Part of a small language model's weights: ALiBi.
MLP neurons of a small language model. Each row is named by its layer, matrix (up: input weights) and neuron, and shows model dimensions 48-111. Each number is 128 + 32 x the weight over its row's rms, rounded and kept within 0 to 255.
A block is one neuron, or neurons of one layer that tend to fire together. Before each block is what it responds to, as a language model described it from the Wikipedia text at the highest values.

Description: Year digit prefix
L11.up100 [117 103 111 137 162 108  90 144 187 129 150 234 133  94 123 146 187 181  52 106 143 136 164 160  88 119 131 186 125  90 134 102 131 122  62  91 117 102 112 115 108 133 168 144  85 106 144 118 123  96 166 129 161 118 135 178 134 139 112 162 122  84 188 147]
L11.up132 [121 119 126 136 142 153  88 155 100 166 192 120 123 105 143 130 112 158 168 135 120 105 125 119 120 147 144 135 174 107 118 157 158 125 147  98 133  91 135 136 177 151 111 163 116  83 118 200  66 131 151 130 115 123  82 138 144 110 108  87  83  59 169 145]
L11.up206 [112 124 147 170 177 119 151 103 113 127 212 113 133  83 148 137 174  74 137  84 152  96 170  44 106 183 138 219 141 152 120 134 135 127  93  94 136  93 146 126 113 128 149 113  72 142 109  68 132 143 153 147 133  88 149 123  69  72 130 172 143 139 149 136]
L11.up355 [129 158 202 106 125 104 112 140 132 153 170  90 114 105 182 125 102 139  82  96  93  99 124  91 101 156 103 130 145 148 171 182 105 145  84 134 194  96 105 139 181  99 152  58 110 119 109 158  48 148 150 151  94 115 153 118 119  53  99  70  83  84 122 141]

Description: Mid-word vowel fragments
L3.up8 [115 164  82  74  92  48 102 129  79 116 112 114 159 166 163 184 114 104 139 139 120 104 111 136 157 131 138 143 118 172  83 184 140 139 134 141 128 180 142 165 114 179 120  98  89 163 134 115 111  62  94 127 151 161 116 170 142 158 118 123  86 110 126 165]
L3.up17 [111 118 126  77 143 110 133 118 117 136  85  66 144 129 201 136 143 152 145 179 160  99 169 125  94 113 168  77 163 174 161 144 121  62 113 185 142 101 109 171 195  97 110 128 151  80  89  87 140 130 140 123 179 123 147 127 151 117 106 131 104 140  77 137]
L3.up109 [ 92 142  84 141 109  96 135 138  83 148 161  85 170 165 161  74  83 178  87 129 157 161  81 122 108 127 126  74 152 148 141 116  99 126 115 153 104 173 105 114 168 152 154 139  69 124 157 152 134 120 125 103 138 150  78 149 153 153  47  81 101  96 119 141]
L3.up117 [152 170 125 152 105 131 135 168 101 158 117 165 150 138 165 151  82 166 114 156 130 154 127 121 141 154 134 118 153 178 128 152 117 159  67 165 155  76 127 130 136 134  98  93  98 190 156 127 146 142 135 116 176 152 113 147 162 176 138 110 198  97  77 144]
L3.up145 [169  95 111  86  79 152 156 142 118  96 150  96 133 145 111  91 128 128 124 140 118 118 125 176 171 161 128 121 182 106 144  95 136 124 158 118 165 136 131 151 121 123 126 160 128 157 150 137 111  84  98 142 218  63 144 141 193 133 117 136 169 126  86 108]
L3.up146 [ 91 146 124 109  92 121  25 113 163 167 119 143 168 122  89 165 145 119 126 126 162 114  87 150  96 197 104 128 109 135 152 162 127  80 113 135 115 179 125 178 126 197 131 167 102 212 102 139 129 101 105 102 130 140  96 151  79 131  62 187 160 167 143 128]
L3.up157 [116 105  99  73 125  66 170 151  48 103 151 120 138 178 122 143 123 146 168 123 118 135 159  69 115 148  95 107  78 103 148 147  89 154 150 180  38 158 136 103 105 163 108 108  92 140 145  69 133  52  85 182 154 141 149 122 155 165  75 141 127 128 117 117]
L3.up158 [172  98 152  82 118 139 143 105 105 106 170  92 131 126 166 118  90  99 198 157 153 138 157  72 120  92 106 118  71 108 116 205  94 164  68 108 109 169  74 144 132 108  74 110 126  71 132 126 129 100 103 145 111 137 120 105 168 125 100 178 131 117 173 132]
L3.up162 [123 158 113  82 166 105  78 111 117  82 104 114 138  99 154 153 102 157  88 119 156 101 129 124 121 177 171 101 122 143 103 134 133 107 150  93  81 124  89 114  98 138 104 128  86 193 116 126 180 117 119 151 149 107 126  99 144 115 135 129 136 134 148 110]
L3.up190 [129 136 149 106 126 100 119  92  94 104  69 111 134 127 177 112 116 145  89 151 118 226 117 164 121 173 201 148 156 141 149  94  83 131 146 108  83 116 107 134 108 148 101 147 155 117 147  92 131  94 155 136 166  83  65  84 104  90 100  88 134 140 118  77]
L3.up223 [138 136 167 129 154  88 192 152 129 144 104 157 132 113 104  68  93 131 130 150  97 128  79 182 135 119 109 132 107 154 114 179 157 163 139 170 112 164 122 157 157 161 124 132 135 117 130 200 114 148 145 111 156  89 112 172 133 104 116 184 143 137 128 109]
L3.up277 [ 80  83 130 103  86 144  82 140 133 169 120  77 161  90 138  82  88 107 144 165 154  88 133 143 121 132 118 128 131 128 120 113  91 170 126 155  95 121 151 140  58  72 106 116 109  79  97  83 126  62 139 146 122 128 104 136 145 177 170  83 178 162  94  93]
L3.up280 [158 137  94 136 124 141 137 144 115 165 106  72 141 165 120 112 104 104 106 121 122 150 177 148 184 110 133 108 121 106 170  77 103 149 117 163  57 102 117  94 117 122 131 143  78 121 175  41 148  93 115 175 142 131 141  96 193 148  76  83 123 116  96 171]
L3.up292 [ 80  73  99 127 117 115 123 108 103 133 121  81 154 156 128 116  90 116 172 140 133 132 109 110 149 105 112 109 101 132 174 186 138 124 134 130 110 173 156 143 119 146  96  73 104 113 180 137 133  63 114 138 156 164  72 105 153 150 125 105  75  94 123 162]
L3.up363 [122 133 132 134 117  94  97 127 132 176 137  94 191 108 121 103 116 134 108 154 128 170 151 109 172 117 138  99 153 138 188  88 103 128 167 152  92 148 145  77 150 141 165 172  90 135 138 114 131 124  92 127 129 141  95 136 196  66  87  78 122 168 144 121]
L3.up375 [125 121 101 113  76 175 132 182 107 116 102  64 148 121 163 155 190  88  81 122 119 171 171 110 114 152 120 136  67 139  83  90 174  91  93 173 122 136  69 150  77 142 108  92 127 136  96  73  91  81 137 105 147  88 108 122 123  77  96 127  83  72  89  76]

Description: Year decade prefixes
L4.up194 [116  73 148  92 161 138 169 122 160 112 159  81 113 115 162 141  93 137  94 168  89  61 112 117 105 155 151 147  94 111 165 214 158 145  95 149 182  98 115 124 138 105 132 120 164 128 181 111  98 130 165 102 133 126  73 156 102  80 134 151 174  84 131  98]

Description: Year prefixes, closing quotes
L3.up30 [155  45 137 139 152 112 112  95 129  81 151  99 130 144 136 158 142  69 103 122 144 107 146 123 127 138 140 191  82 101 180 148  80 143  86 149 145 162 108 118 120  86 111  86  98 131 108 127 131 107 161 165 174 130 120 121 133  84  78 117  69  72 123 138]
L3.up32 [107  63 140 100 147 173 159  81 139 190 191 109 198 156  88 137 142 154 101 130 118  98 197 142 138 155 137 136 152 150 127 154  77 113 145 140  50 122 137  78 128  79 116 103 137 111 166 191 103 148  98 126 196  77  96 108 112 111 148  92 138 110 180 114]
L3.up84 [152 131 115  80 137 139 116 145 113 165  83 134 131  66 143 140 133 146 125 172 111 133 175 120 161 140 119 152  98 125 148 115 111  72 131 126 159 135 121  88 125 137 164 127  82 165  83 107 137 141  93 140 198 111 130 146  65 106 105 117  99 132 119 159]
L3.up88 [102  87 106 134 135 137 129 184 147 131 107 154 137 143 125  64 137 137 101 112 142  91 192 151 140 122 130 154 150 190 153 177 124  91  79 104 119 170 136 120 165 167 126 166  79 121 142 109  45 156 122 134  72 129 151 177  90  85  32  58 188 148  80 105]
L3.up96 [147  71 156 100 180 112 125 145 124 138 127 141 139 119  73 152 129 159 138 121 123  77 105 111 115 116 143  90  83 104 163 116 170 109 125 164 169 188 136 106 132 119 164 180 157 202 144 107 153 109 154 127  79  89 102 138 136 116 123 130 130 195 116 133]
L3.up100 [203 140 147 122 133 156 132 141 137 132 129 162 140 131 179 145 127  96  84 181 128  79 133 125 111  97 169 138 134 165 140 148 153 122  75 177 180 139  59 148 117 157 158  87 124 134 124 151 127  97 152 126 159 139  59 143  87 108 129 137 233 102 173 140]
L3.up110 [153 107 146 134  83 194 153 107  98  91 138 179  92 134 139 164 173  54 115 198 144 107 181 196 137 128 161 162 110 125 135 134 146 145 153 145 112 115  63 130 100 135  85 134 129 135 143 141 163 105 108 114 143  75 122 164 120 115 133 133 160 159 123 198]
L3.up132 [154 107 153  95 177 110 135 103 127 158 175  85 145 173 185 122  89 128  86 125 166 159 113 209 136 149 137 155 139 140 115 179 112 100  92 109 125 114 112 119 146 162 139 133 132  99 128  56  63 113 137 126  97  93  76 189 155  94 122 117 149 174 114 138]
L3.up241 [ 96 115 119 172 118 161  74 114 109 135 151 146 173 161 161 118  99 192 167 166 169 117 146 134 128 154 192 183 132  80 174 152 160 107 131 164 122 153 121  78 135 150 102 126 118 196 101 149 126 131 158 148 142 135  98 132 152 120  24  82 105 113 111 170]
L3.up266 [130  87 153  66 110 125 149 117 102 139 151  98 125 119 168 149 123 145 150 142 111 173 123 117 108 151 125 102  92 112 150 162  81 112  95 147 112  95 120 168 129  72 150 102 142 158 156  85  78 157  94 161  87 146 148 123  85  93 131 115 109 136 111 151]
L3.up270 [170  98 157 129 105 132  99 132  83 109 169 113 124  85 100 140 132  86 152 181  83 132 145 142 136 168 174 139  72 147 109 170 127  88 111 141 183 180 119 141 105 118  93 110  69 138 182 149 134 173 132 168 122  61 146  99 174 129 140 131 162 150  93  99]
L3.up285 [130  79 125  91 136 110 133 106 136 191 116  92 122 122 139 118 177 117 142 133 123 120 128 124 123 115 152 146  99  95 182 177  97 131 167 135 140 159 128 144 118 106 131 118 121 142 158 116  97 142  82 156 111 118 119 129  76 135 132 153 160 112 112 120]
L3.up294 [123  95  79  70 151 141 114 145  51 237 144 129 110 160 110  92 143 145 139 163 106 147 158 157 114 163 134 122 122 116 139 113 137 188 107 139  88 125 137 122 131 134  48 123 110  90 183 109 115 101 137 134  98 125 158 149 113 124 128 127 127 157 170 117]
L3.up307 [135 128 138  99 101 102 145  72  98 143 140 112 185 125 144 139  90 150 130 189 131 127  87 103 131 140 162 158 127 123  87 145 144 122  74  90 163 167 149 130  97 138 203 111 146  88 150 112 132 113 161 118 153 156 145 125 167 112 102 169 162  86 159 110]
L3.up334 [172 132 122 107 152 145 148 118 126 151  86 169 173  96 145 119 133 117  80 134 171 113 170 128 176 109 145 139 149 150 189 187  72 126 115 160 102 125  75  97 179  97 184 143  86 119 165 144 100 172 154 123 117  77 115 103 157 161  82 102 104 147 117 106]
L3.up381 [129  65 117  74 193  74  96  99 115 111  92 142 112 117 115 112 133 119 107 141 154 102 110 167 125  80  80  97  62 103  90 146 137 106 142 117 192 135 130 178 137 146 123 146 134 126 137 133 113 103 113 120 157 114  88  99 103 110 134 154 144 103  92  70]

Description: Mid-name word fragments
L11.up18 [126 111 185  40 121 111 125 106  56 126 148 154 109 188  93 110 138 100 182 161 129  96 161 164 149 115 173 131 151 169 134 131  92 100 191  91 173 135 132 144 172 133 110  87  92 120 106 143 111 133 183 128 155  93  95 130 151 132 106 104  60  34 105 111]
L11.up82 [162 156 216 134 150 194 142 133 146 153 143 182 147  96 157  87 126 173  95  74 163 147 119 124  79 120 135 104 100 156 162 178 118 119 103 154 177 150 126 108  87 145 170 100 132 123 180 130  97  82 131 137 182 129  73  77 147 133 149 164 124 109 147 111]
L11.up149 [187 185 140  97 131 139 115 115  98 151 119 148 173 140 174 145 151 146 123 154 135 180 148 157  85 115 220 149 126 124 163 160 130 135 129  87 135 171  67 173  33 176 153 162 113  88 173 119 142  72 144 112 162 143  72  92  92 154 158 134  66 146 143 117]
L11.up254 [141 122 128  96 116  77 161 155  80  81 170 121 144 181  75 179  95 125 105 119 136 150 207  85 105  95 118 147 164 124 175 113 156  97 145  67 129 157 158 203 134 140 102 125 152 102 100 119 121 102 134 115 172 101  69 144 119  84 110 107 135 162  92 122]